config.toml
num_hidden_layers = 11
hidden_size = 768
num_attention_heads = 8
num_key_value_heads = 8
head_dim = 96
intermediate_size = 2688
vocab_size = 25177
hidden_act = "tanh_gelu"
norm = "layernorm"
norm_place = "pre"
norm_eps = 1e-06
positions = "learned"
qk_norm = false
attn_scale = 0.102
bias = "all"
tie_word_embeddings = true
parallel_block = false
init = "normal"
init_std_qkv = 0.0151
init_std_o = 0.00321
init_std_up = 0.0151
init_std_down = 0.00172
optimizer = "muon_variant"
learning_rate = 0.00581
lr_mult_o = 2.0
lr_mult_down = 3.0
beta1 = 0.95
lr_head = 0.00587
warmup_steps = 200
schedule = "wsd"
decay_fraction = 0.944
decay_shape = "linear"
final_lr_fraction = 0.0
batch_tokens = 131072
max_seq_len = 384
doc_mask = true
train_tokens = 1200000000
max_steps = 9156
dataset = "wikipedia_en"
MLP neurons of a small language model. Each row is named by its layer, matrix (up: input weights; down: output weights) and neuron, and shows model dimensions 672-767. Each number is 200 + 30 x the weight over its row's rms, rounded and kept within 0 to 999.
After each neuron's rows is what it responds to, as a language model described it from the Wikipedia text at the highest values.

L4.up1594,207,279,200,227,227,146,209,202,241,207,204,193,194,187,211,173,202,207,200,260,226,190,192,211,166,194,207,161,200,200,148,191,172,222,187,213,189,194,137,201,178,213,185,220,218,176,262,160,189,239,217,193,196,199,246,207,262,180,207,225,156,151,177,204,181,217,198,182,171,194,230,220,261,222,165,180,167,189,230,218,204,261,211,243,238,198,196,161,195,231,187,147,187,193,184,216
L4.down1594,200,219,239,128,187,171,163,202,210,189,174,215,187,186,222,212,259,205,191,229,218,212,156,250,159,225,175,168,205,205,241,245,183,277,135,178,167,200,186,204,196,177,179,201,191,187,164,206,214,180,197,213,257,190,263,231,231,237,271,192,160,205,128,238,220,219,172,191,212,231,208,210,196,187,148,136,170,184,205,258,162,234,218,152,187,147,261,236,197,183,222,157,132,221,237,192
Digit tokens of the day number (or year) right after a month name in dates, e.g. August 2|5, November 8, May 1|5; weakly, heading marks.

L4.up900,168,259,208,226,183,175,200,158,163,259,159,273,234,151,256,187,217,134,165,249,204,236,174,231,181,196,238,157,179,205,225,208,233,193,197,203,245,206,167,186,190,164,176,210,167,186,201,147,212,193,216,190,198,212,175,149,180,179,226,207,169,184,160,209,233,222,218,219,237,175,186,230,172,207,204,219,217,194,150,178,240,179,260,193,177,158,172,192,110,271,217,223,148,205,212,212
L4.down900,155,200,235,261,140,200,208,187,169,277,237,180,179,256,171,144,187,187,257,198,245,210,155,210,163,252,191,183,222,192,205,268,226,218,236,185,179,158,206,162,223,220,167,212,228,237,217,211,270,189,170,165,203,190,214,239,185,239,210,242,167,202,234,225,171,212,186,199,164,146,230,198,206,202,219,233,228,166,158,244,229,208,179,185,204,245,188,209,202,158,179,185,168,246,170,171
Tokens that continue set multiword names and chart titles, strongest on 100 after Billboard Hot; also the in Footballer of the Year, and and in Oil and Gas, plus table cells and heading markers.

L2.up651,208,226,178,196,184,227,219,199,156,197,178,162,253,210,211,232,250,203,182,186,172,208,203,210,162,229,239,213,255,202,208,225,152,180,246,220,179,239,189,237,167,187,234,227,224,181,188,255,207,164,285,121,146,237,151,221,134,213,257,214,201,213,198,167,251,216,206,192,214,194,221,163,250,199,226,152,196,178,234,235,177,252,231,226,171,227,277,232,170,175,166,196,159,199,179,192
L2.down651,224,198,214,225,172,200,161,170,165,194,189,198,173,230,169,160,152,208,220,194,245,207,202,181,186,216,198,208,214,183,228,238,220,218,217,180,253,180,225,160,186,172,200,169,127,210,239,215,220,233,202,204,192,216,202,188,223,159,159,199,204,189,205,196,177,241,288,194,151,218,207,218,192,211,218,196,193,208,159,211,197,173,242,240,231,175,187,195,216,227,199,184,191,285,185,235
Fires on single digits inside numbers, mostly right after a decimal point, as in percentages, election tables, census figures and coordinates (35.0%, 38.5±3.1, 16.1); weaker hits on quantity words like few, only, more.

L2.up1440,219,157,215,232,243,177,133,138,239,219,206,235,179,179,181,188,257,213,209,234,197,213,184,194,200,204,201,236,212,255,159,188,220,199,263,183,174,272,210,182,226,239,186,197,222,194,198,244,213,224,193,198,177,194,187,226,210,209,186,207,241,186,220,208,164,208,203,180,182,215,204,251,172,209,141,196,226,146,142,163,193,225,212,175,237,172,196,187,215,179,156,230,182,179,157,177
L2.down1440,192,209,265,194,242,175,172,199,193,165,141,186,205,223,173,149,217,195,185,194,210,167,197,163,197,177,121,243,208,142,249,125,233,208,173,192,185,235,205,181,240,159,172,231,212,225,162,179,221,237,212,198,209,215,224,200,232,163,276,196,225,227,182,240,186,154,192,206,171,181,264,230,233,204,213,179,244,159,201,199,202,225,289,193,199,140,205,187,234,156,202,210,192,178,143,245
Second digit of a number starting with 1 (years like 2010, dates like 11, scores, table values), plus "1st round".

L2.up1303,199,183,243,180,212,193,172,198,247,203,196,194,220,182,241,218,198,232,208,164,216,171,227,218,190,175,135,203,275,243,160,245,276,177,173,189,261,161,222,267,213,219,217,240,175,262,201,149,208,145,193,178,234,214,172,216,187,127,279,185,199,163,211,197,194,214,203,232,182,197,249,193,202,115,179,180,229,217,218,194,172,167,171,236,235,233,129,252,144,201,219,266,185,191,183,188
L2.down1303,161,207,214,200,181,227,188,268,155,191,210,179,239,198,189,204,140,144,192,209,241,192,189,180,137,183,226,190,223,209,177,209,221,187,218,262,167,209,193,200,269,219,207,210,216,209,186,174,182,226,253,189,179,150,212,182,231,247,218,203,217,221,175,190,218,166,177,205,174,219,235,151,195,274,199,234,254,215,185,172,176,221,166,200,203,210,224,246,190,193,209,128,190,244,173,258
Tokens just before a year or day number in time phrases, e.g. the space after In November, or until, by, As of, mid; also stray name fragments.

L2.up2377,197,226,238,206,199,250,228,170,174,206,161,154,194,224,195,196,190,216,260,154,236,182,185,207,236,196,214,232,201,215,171,230,199,208,165,188,171,195,209,170,156,192,183,165,159,171,219,233,176,184,243,245,174,204,206,246,204,193,199,172,200,147,172,168,249,208,215,201,210,141,210,196,192,203,174,189,230,226,206,240,242,163,191,166,188,181,204,187,155,179,211,232,284,180,208,249
L2.down2377,202,130,261,120,158,183,190,168,168,197,200,238,211,156,240,169,241,229,197,236,210,202,195,179,212,226,211,207,198,214,151,286,165,243,173,190,208,195,210,233,209,255,207,110,201,221,233,185,187,183,205,202,199,192,211,223,206,219,198,183,188,181,163,190,232,212,239,200,169,196,212,220,162,224,171,170,216,247,206,225,191,192,235,249,198,221,207,218,226,201,260,202,180,180,223,251
Tokens right after a capital initial or short fragment inside names and terms: periods of middle initials, hyphens, word pieces, e.g. Alfred P., S-band, d'Este.

L3.up1639,225,241,180,213,175,198,226,193,226,221,253,173,176,209,190,212,247,206,172,212,190,298,200,197,173,214,240,242,197,233,194,173,211,273,233,262,253,165,217,181,211,190,195,151,252,205,191,234,171,225,225,213,212,259,196,194,240,187,170,182,225,184,219,229,186,173,233,159,226,222,225,213,226,179,211,170,206,208,208,239,236,253,187,149,225,157,235,184,181,256,173,223,166,202,158,212
L3.down1639,187,199,224,210,201,216,199,132,227,230,242,192,197,131,192,201,179,177,155,219,200,233,252,173,251,193,211,215,175,184,228,162,202,151,207,235,186,178,184,197,166,250,221,199,178,273,164,215,183,185,179,227,242,172,99,161,202,251,223,257,193,216,170,182,237,158,221,189,182,208,159,233,208,172,199,227,202,226,198,127,150,232,189,201,166,248,216,234,203,217,212,243,227,230,183,249
Mostly first or middle pieces of split words after punctuation or hyphens, like irc, oqu, dec, oc, plus stray newlines and table pipes.

L2.up589,208,256,265,202,192,209,214,201,197,222,213,204,195,217,139,197,153,201,237,179,182,252,206,225,215,202,178,197,190,200,219,215,203,215,200,200,172,124,204,155,174,200,241,213,241,196,244,195,234,202,257,230,206,214,221,167,258,241,175,170,245,198,220,181,192,190,158,160,195,214,218,190,178,163,164,172,184,197,240,124,232,174,190,200,224,205,196,197,170,237,171,220,168,174,153,166
L2.down589,231,213,208,221,198,205,217,229,222,191,204,173,150,241,180,253,168,196,219,241,172,192,191,195,188,179,228,193,200,216,189,202,182,213,177,161,226,185,232,248,232,149,203,189,222,202,166,184,206,192,198,211,213,255,197,237,216,172,193,198,210,233,236,208,196,192,200,189,177,235,234,208,215,163,183,195,206,207,230,162,189,254,180,215,179,166,180,218,208,168,149,254,222,238,203,129
Word pieces inside rare words and proper names, often containing c, such as inc in incinerated, clinched and sphincter, or catadioptric, CDP.

L3.up2441,188,203,213,233,194,212,166,210,147,224,198,203,188,209,197,209,184,215,172,252,250,213,298,171,229,233,204,162,178,173,155,209,257,264,204,176,237,194,235,234,173,224,199,212,218,173,180,207,194,211,219,163,245,208,243,221,239,124,131,194,176,193,203,183,182,205,213,213,213,221,132,191,229,212,146,208,202,177,202,212,188,158,212,234,214,237,275,180,195,272,150,182,157,215,177,183
L3.down2441,196,203,189,203,163,183,162,245,273,218,219,199,207,195,183,202,207,212,228,179,147,169,206,224,206,241,241,194,206,159,179,195,185,191,209,228,211,250,174,229,233,212,191,141,238,199,206,247,198,176,157,218,191,249,249,144,220,205,228,193,206,180,162,217,212,169,167,238,185,281,236,198,197,249,214,203,190,210,186,177,226,219,225,212,179,183,172,199,209,170,201,164,257,182,218,186
Tokens that complete a predictable pattern: letters after apostrophes in song titles (Don't, Let's), idiom completions (took office), and digits after decimals or in dates.

L3.up38,203,184,221,196,211,160,172,154,208,261,207,231,211,207,193,192,160,188,213,238,195,203,205,240,232,218,179,215,225,192,209,219,201,179,183,218,166,202,227,138,238,197,220,183,249,191,209,232,248,231,236,187,227,221,230,145,203,195,210,229,244,194,234,206,151,214,205,182,162,174,145,216,212,198,122,194,220,173,156,199,193,251,138,185,176,236,164,211,204,196,162,158,186,169,198,194
L3.down38,162,239,225,235,255,195,174,135,171,149,175,193,195,252,167,211,203,191,177,243,220,165,168,186,196,150,171,178,172,203,230,191,177,177,189,201,244,199,177,181,222,248,215,196,174,220,156,223,211,231,229,181,211,252,229,204,187,183,192,198,233,227,169,210,214,209,217,242,189,206,229,123,195,235,175,191,191,187,192,209,209,185,221,237,182,226,228,192,157,202,208,184,201,229,184,208
The second digit of two-digit numbers starting with 1 in tables and lists (14, 16, 12), plus mid-word pieces (Mid-l-othian, back-l-ash, ex-ter-mination).

L4.up297,234,158,228,253,198,213,184,203,163,186,182,187,236,193,159,162,165,215,209,192,219,234,169,197,190,226,278,226,204,184,252,162,261,229,233,156,207,209,211,230,221,228,192,181,211,215,209,192,217,179,188,147,179,207,187,209,284,170,260,204,187,184,208,173,232,199,246,189,183,166,176,216,262,248,260,171,204,205,144,234,204,242,186,202,219,204,234,201,189,185,187,201,258,190,220,194
L4.down297,184,211,164,192,221,168,226,131,140,174,224,173,185,172,192,172,197,226,223,234,198,245,198,194,224,193,213,167,234,212,193,214,199,201,176,210,222,218,219,214,174,154,194,244,243,180,254,203,209,168,189,170,274,130,232,234,179,253,189,179,214,178,195,225,147,190,238,172,232,176,188,218,183,182,217,219,159,233,209,152,173,137,211,186,192,210,174,210,161,228,253,238,203,204,186,192
Word-piece or digit tokens right after a hyphen or period inside chemical formulas, URLs, coordinates and decimals (16-9, .hr, 30.97), plus occasional words like were after There.

L2.up659,240,235,173,185,220,209,166,170,201,250,201,183,144,214,195,221,183,221,213,161,254,203,190,161,194,197,205,226,183,116,175,178,247,237,232,136,183,238,237,212,217,223,175,214,221,196,162,209,266,178,272,204,209,226,169,202,229,227,238,224,192,171,138,185,150,240,223,166,194,227,203,253,203,197,233,213,188,177,180,200,180,254,212,172,224,226,202,241,143,129,231,272,194,197,235,201
L2.down659,174,216,206,204,153,153,232,196,181,216,209,186,185,176,185,230,205,198,197,221,171,233,206,222,229,216,219,238,196,196,188,217,164,197,175,211,244,177,196,237,198,152,196,201,209,156,207,207,222,216,185,222,177,238,205,163,213,206,183,149,213,215,193,149,211,180,174,181,240,219,182,189,204,202,201,238,193,171,129,224,235,127,200,183,211,176,190,154,211,204,179,190,212,259,204,254
First digit of numbers in running text and tables (dates, years, scores, stats) such as 2|6 June, 2|012, 1–0, 50.0%; also indent spaces and quote brackets.

L4.up2599,192,208,228,191,159,192,225,212,235,183,222,219,202,218,161,199,214,204,184,250,203,157,235,192,227,237,186,197,199,177,237,127,152,258,220,164,202,207,170,179,189,179,165,201,248,194,208,187,211,176,175,193,188,191,185,195,215,224,127,191,159,243,197,224,203,182,212,229,187,201,236,195,162,214,180,169,176,202,203,228,208,192,206,198,165,171,188,186,233,215,168,182,171,206,178,175
L4.down2599,150,203,171,241,224,166,222,207,189,206,169,232,213,217,195,188,214,127,208,246,214,189,190,206,220,225,250,178,194,171,187,158,183,197,163,211,236,175,190,212,169,168,222,195,201,234,180,236,216,207,196,172,167,233,188,219,159,194,253,159,145,269,180,199,184,173,234,160,228,196,206,206,154,212,199,171,177,221,255,193,203,173,193,155,197,206,233,160,174,204,224,149,142,233,217,187
Closing ==, ===, or ==== markers ending Wikipedia section headings like Notable people, Plot, Demographics; weakly, mid-sentence adverbs such as also, frequently.

L3.up1000,176,211,188,259,234,175,226,207,196,245,203,202,192,208,226,211,156,215,204,248,218,183,221,209,160,204,147,195,232,214,196,212,155,173,165,266,217,219,225,186,171,201,193,145,174,162,198,212,132,205,274,152,169,204,212,195,228,208,146,264,201,193,228,144,87,218,206,166,228,181,138,182,200,196,163,203,139,162,156,162,241,220,203,177,180,175,214,181,205,224,146,222,165,172,174,190
L3.down1000,143,231,221,186,139,210,158,178,187,207,251,232,219,145,135,200,228,162,174,181,183,193,164,198,217,190,180,233,205,180,249,258,198,234,220,180,199,200,207,215,198,149,157,204,158,168,216,195,180,175,223,219,195,180,186,220,249,224,185,213,233,244,192,200,196,171,175,146,192,157,220,213,161,141,205,154,234,160,189,206,228,224,231,217,170,204,192,212,141,165,218,193,233,220,191,199
Word pieces and hyphen links in the middle of split words or hyphenated compounds, such as avant-garde, stream-of-consciousness, memorandum, pundit.

L3.up459,192,222,219,171,207,177,210,262,218,163,245,162,167,166,196,205,178,201,215,219,200,204,230,157,229,185,152,218,214,179,192,193,215,203,137,188,190,240,249,257,181,183,235,218,192,154,249,222,168,208,250,242,187,200,181,191,151,203,241,238,200,153,206,185,195,180,220,168,239,182,158,206,211,170,238,184,198,172,169,183,152,122,222,238,243,236,192,248,152,247,180,252,205,190,218,227
L3.down459,220,221,182,225,190,175,253,202,211,240,158,240,207,233,206,189,216,160,175,205,202,287,225,191,133,209,180,198,218,197,187,238,230,207,238,205,205,189,131,204,167,223,228,167,214,242,194,213,255,233,221,230,207,215,180,197,237,214,184,239,195,200,182,225,202,200,195,246,233,233,246,218,192,233,139,197,246,215,236,229,246,177,214,170,151,163,214,201,193,185,186,218,137,218,187,243
Mostly the word inside or closing a == section heading ==, such as History, Taxonomy, Synopsis, Coat of arms; also given names in table cells and mid-word pieces of foreign names (Mudug, Lopburi).

L3.up1929,257,214,234,230,185,268,180,141,211,220,210,174,221,204,213,227,157,218,212,262,228,205,146,243,185,240,191,210,185,152,179,210,178,176,224,170,240,199,217,196,177,181,248,239,207,218,194,223,146,182,195,189,190,167,207,205,178,277,193,193,132,224,170,196,141,214,213,197,190,157,241,211,176,252,163,202,222,240,183,230,181,159,190,148,141,216,232,228,192,182,162,230,216,231,190,145
L3.down1929,169,217,207,155,220,252,138,233,220,169,188,156,210,169,208,180,217,137,228,206,195,239,168,224,219,203,199,207,193,197,232,171,241,190,186,177,171,168,217,231,185,203,233,216,164,179,217,235,198,215,253,183,173,151,213,178,128,231,232,301,204,170,193,205,192,215,232,143,241,194,134,180,216,201,221,215,185,174,201,197,163,215,162,209,240,257,210,175,247,155,235,238,233,180,171,207
Word-piece tokens inside unfamiliar proper names, foreign words and acronyms, usually right after a capital first letter, such as Mih-á-ly, R-z-av, kas-b-ah, J-OC.

L3.up2399,221,197,200,203,206,174,168,197,188,210,174,209,210,194,209,236,170,203,308,171,217,174,193,216,245,237,199,218,225,211,192,165,160,181,171,187,231,241,202,161,213,158,148,200,129,224,249,233,177,195,209,239,191,223,238,226,164,238,175,178,243,205,191,192,191,192,151,180,243,193,249,218,204,189,165,191,206,170,169,247,208,186,213,210,181,182,180,167,192,207,172,153,219,235,159,214
L3.down2399,215,188,222,198,228,215,230,251,144,168,219,196,211,182,186,168,194,176,136,186,238,154,207,138,131,237,229,226,214,196,229,186,227,258,224,191,231,249,237,220,207,197,219,212,157,193,200,204,198,212,212,135,204,200,208,244,182,192,180,185,229,203,193,211,208,258,263,268,219,209,185,235,221,205,218,225,222,244,194,245,163,225,157,225,240,232,215,191,173,148,158,218,187,235,167,191
Function words like and, the, on inside multi-word names, titles and table entries, as in Oil and tempera, Art and Space, State of the Union.

L4.up2323,199,201,194,246,153,192,191,196,154,224,192,213,201,224,194,226,184,274,165,202,188,188,173,229,222,230,167,210,153,196,213,185,198,153,190,207,192,212,205,155,212,170,191,192,195,202,199,174,206,239,167,191,177,169,167,226,213,160,229,259,222,207,246,183,263,199,187,217,192,244,213,184,204,201,192,206,142,178,127,229,178,169,177,165,208,201,178,204,169,211,178,206,164,195,144,198
L4.down2323,245,198,212,217,149,189,213,190,121,246,206,169,201,176,251,219,197,258,210,198,221,156,174,228,189,203,194,221,166,227,130,269,230,169,241,142,206,222,195,191,235,205,189,185,196,186,221,213,176,182,174,163,179,152,185,200,235,199,164,211,208,221,211,207,223,208,215,201,181,210,232,216,194,202,218,205,211,205,133,192,213,166,226,160,196,272,202,215,201,156,171,191,202,216,207,131
Tokens naming an academic field or subject inside institution, department and degree names, e.g. Institute of Oil and Chemistry, professor of astronomy, Department of Community Medicine.

L3.up2385,213,179,173,228,171,230,252,212,224,255,231,211,245,185,211,249,216,190,174,159,219,195,220,167,233,204,177,183,229,162,187,238,176,215,194,180,187,174,179,198,228,197,150,226,170,273,169,193,234,184,276,256,164,224,215,162,192,229,158,246,190,175,139,155,203,216,243,212,212,225,159,215,201,178,177,186,232,168,155,163,206,229,187,202,176,197,205,165,199,209,189,282,202,195,247,182
L3.down2385,267,208,163,213,236,147,201,181,188,183,197,230,204,168,204,148,158,250,168,203,219,199,217,233,275,148,294,196,186,197,230,140,231,200,186,202,151,217,240,229,240,204,246,208,203,153,221,144,194,250,201,202,209,192,213,229,213,213,194,177,147,214,198,186,203,177,227,205,179,237,184,194,140,162,180,279,203,207,193,181,152,206,214,195,202,174,210,193,170,188,186,201,260,234,208,168
Last token of a wiki section heading or table header row, such as closing ==/=== marks or final |, as in "Coat of arms ===".

L4.up2427,217,211,228,221,240,239,195,193,249,164,173,190,176,189,195,223,184,235,140,252,216,203,150,197,229,187,204,234,161,203,228,200,247,138,206,181,189,168,188,189,212,178,217,183,189,163,157,246,257,185,234,221,255,188,232,209,201,218,194,236,192,201,210,195,205,200,245,174,229,219,236,256,148,219,166,235,243,243,207,179,209,203,208,231,184,220,230,212,221,223,194,174,175,239,181,260
L4.down2427,168,193,259,190,213,171,192,250,232,215,226,232,212,178,214,232,244,237,178,285,169,190,181,241,225,215,184,221,201,121,167,219,228,191,194,191,220,153,188,189,189,256,152,224,191,204,212,179,173,175,148,180,143,180,228,175,230,244,193,178,196,233,143,247,234,220,232,190,225,180,190,193,186,202,218,213,183,252,196,171,182,198,265,223,181,194,151,179,241,234,210,191,184,190,145,199
The second digit of a multi-digit number, right after its first digit, mostly in tables and statistics, as in 63.36%, 11 September, 54.05.

L2.up233,201,166,127,199,216,133,169,196,225,191,210,186,211,232,189,163,179,221,177,275,167,221,176,195,225,181,185,251,237,147,172,197,243,158,214,210,164,232,145,146,211,186,132,241,210,159,192,220,174,189,238,207,199,184,177,179,201,216,198,205,212,151,225,197,178,200,212,199,205,154,242,185,221,223,245,202,213,167,213,246,193,202,219,220,164,213,151,210,181,178,238,214,192,182,209,139
L2.down233,167,212,236,210,207,183,210,193,118,139,160,228,182,174,188,201,212,237,191,194,223,236,189,238,247,169,147,187,200,189,139,229,211,218,186,136,169,195,154,179,207,183,202,229,215,154,215,269,154,240,250,186,233,165,147,203,195,151,241,240,215,197,192,210,151,206,236,126,212,217,211,164,236,194,206,214,173,172,159,209,210,211,221,208,171,188,188,200,221,165,185,279,233,190,144,129
Final tokens of genre, sport or discipline names, chiefly music genres (hip-hop, dance-pop, metal) and sports (paratriathlon, Rowing), plus fields like mathematics.

L4.up829,190,210,213,201,211,218,203,211,224,194,227,135,212,237,151,201,164,147,243,238,218,217,225,227,260,175,132,187,185,153,167,233,154,179,194,220,215,215,175,216,175,213,165,198,192,204,217,257,244,159,179,225,201,185,215,216,194,237,209,216,182,252,209,187,182,194,194,202,205,246,224,206,242,235,191,198,183,217,202,208,257,233,209,157,172,235,239,204,232,189,165,197,230,215,199,234
L4.down829,210,201,197,184,188,212,123,146,206,210,243,175,232,204,267,175,176,170,215,187,194,233,191,197,222,196,279,224,188,207,228,207,175,169,253,205,174,210,172,249,162,176,196,200,137,211,198,197,230,250,175,241,120,218,165,160,147,196,178,219,198,208,198,247,195,267,160,196,155,210,193,202,180,190,224,218,161,229,199,245,240,114,243,206,194,187,171,194,210,222,191,166,200,164,202,230
Word-internal pieces of foreign proper names (Vr-z-al, Kats-ur-agi, N-eh-ru, Szcz-ec-in), plus pipes, dashes and decimal points in wiki tables.

L4.up1334,158,213,191,210,220,173,216,219,219,179,200,205,176,169,197,212,168,197,182,256,233,163,180,175,185,238,241,306,204,208,240,204,200,255,193,208,222,185,240,235,204,211,212,189,203,204,242,148,203,218,166,219,160,208,239,221,209,204,214,169,165,213,162,196,151,210,138,235,203,168,164,216,225,219,174,142,203,230,227,185,212,195,190,192,201,204,149,209,212,147,183,227,224,217,266,204
L4.down1334,220,189,281,187,248,212,139,297,193,276,187,196,156,208,209,200,160,204,242,245,195,185,206,159,230,154,222,182,240,208,163,177,268,145,224,236,178,231,154,201,235,144,198,254,159,202,163,252,157,159,195,254,189,189,182,223,181,201,198,217,187,166,281,226,241,250,194,146,167,198,171,176,193,260,191,208,198,192,209,204,186,197,192,262,202,223,246,241,212,181,198,205,212,195,200,180
The digit 0 in tables and statistics, often after a decimal point or as a lone cell value (100.0%, 0.2%, scores of 0), plus occasional hyphens and dashes in scores and names.

L4.up1820,182,193,214,231,224,178,177,211,185,227,175,231,142,192,277,185,212,202,224,158,215,234,224,217,199,201,190,209,161,242,229,180,197,176,262,193,244,168,148,106,184,215,157,195,212,281,189,169,185,179,211,232,206,215,218,192,153,245,173,227,217,210,177,224,193,179,238,188,178,238,250,205,218,202,212,191,167,224,224,234,188,210,177,227,181,149,175,214,156,194,214,180,164,186,169,203
L4.down1820,244,185,190,251,212,146,194,228,152,238,185,170,178,168,244,207,226,133,234,193,191,214,222,204,202,158,225,237,210,128,215,228,184,198,183,176,183,210,198,224,183,224,230,186,176,249,212,223,121,163,215,183,216,147,206,197,211,181,127,197,255,180,230,203,178,185,213,218,201,226,227,213,196,188,227,251,206,183,196,187,179,203,208,234,189,151,165,225,177,186,188,190,188,186,203,262
Line breaks after colons that introduce a list or table ("awards include:", "table below:"), table header cells such as Year, Date, Age, and prefix-like modifiers such as pre-, vice, first.

L3.up822,167,270,195,228,238,164,112,226,209,220,278,187,217,227,180,263,231,185,218,113,217,165,221,202,172,268,189,187,173,225,191,197,184,192,211,192,179,211,252,246,194,171,157,158,183,194,227,236,196,177,216,151,188,183,203,246,241,220,279,158,205,233,249,162,160,159,199,233,182,247,152,188,219,190,184,123,253,190,143,197,214,231,163,199,221,216,250,235,226,290,249,194,192,184,188,178
L3.down822,182,212,186,207,236,185,188,195,194,217,197,192,174,200,169,202,175,223,187,190,282,152,221,246,202,218,152,247,167,129,181,140,203,237,211,209,172,161,159,190,220,160,211,186,167,195,206,198,240,225,179,255,189,239,220,198,168,182,192,214,207,196,200,192,275,203,212,170,172,177,188,219,134,180,236,205,186,228,216,210,224,142,167,241,160,252,147,190,220,219,193,237,84,194,212,229
Tokens inside tables, lists and statistical boilerplate: digits in census counts and vote percentages, cell separators, headers like Party, list dashes.

L2.up1250,233,208,227,145,189,252,208,164,242,246,230,190,164,223,242,181,214,237,193,148,214,203,187,245,172,178,191,229,210,213,239,245,239,226,180,231,194,208,201,180,176,180,233,172,150,173,205,173,219,269,281,203,247,255,234,169,206,194,206,168,163,180,205,199,176,152,251,178,210,259,155,198,285,205,219,182,211,229,162,194,188,220,206,230,179,214,193,170,230,190,192,217,232,189,242,189
L2.down1250,212,238,217,179,220,201,174,242,181,211,193,154,253,164,157,183,228,184,186,223,213,206,262,207,130,198,179,177,174,197,171,200,176,194,111,234,202,172,191,235,189,186,218,225,135,168,193,206,196,205,252,136,200,240,258,156,184,156,181,261,191,186,301,231,213,206,203,170,215,133,196,147,215,206,228,149,166,171,203,184,212,195,247,236,196,207,190,231,214,210,156,243,168,168,151,257
Mostly " and" linking two proper names or paired items, as in Gilbert and Sullivan, Guo Yue and Niu Jianfeng, Blazer and Jimmy; sometimes mid-name word pieces like Š-ib-enik.

L2.up1037,198,182,165,203,231,218,234,206,224,179,176,251,223,158,223,192,221,191,194,189,179,147,211,160,175,203,186,209,205,206,185,165,201,228,225,240,187,171,192,186,197,242,190,213,261,155,206,193,249,202,215,210,214,220,148,266,197,262,175,235,201,223,178,214,241,195,236,237,177,204,189,203,181,220,197,235,210,177,210,197,224,240,174,225,195,183,204,194,200,211,209,190,209,209,200,156
L2.down1037,184,170,255,182,174,174,179,225,170,207,179,222,207,204,219,191,239,176,174,243,193,204,159,173,170,237,236,225,211,184,222,167,177,238,158,156,247,203,182,180,188,157,292,230,181,260,188,179,220,183,143,112,145,192,242,146,201,228,191,203,202,200,164,229,198,141,173,171,148,172,223,190,186,217,208,236,212,187,223,209,179,194,193,178,136,234,194,177,184,211,213,203,167,236,268,196
Closing markers that end a span, mostly the trailing == or === of Wikipedia section headings (==History==), plus closing quotes, parentheses and final periods before a line break or table pipe.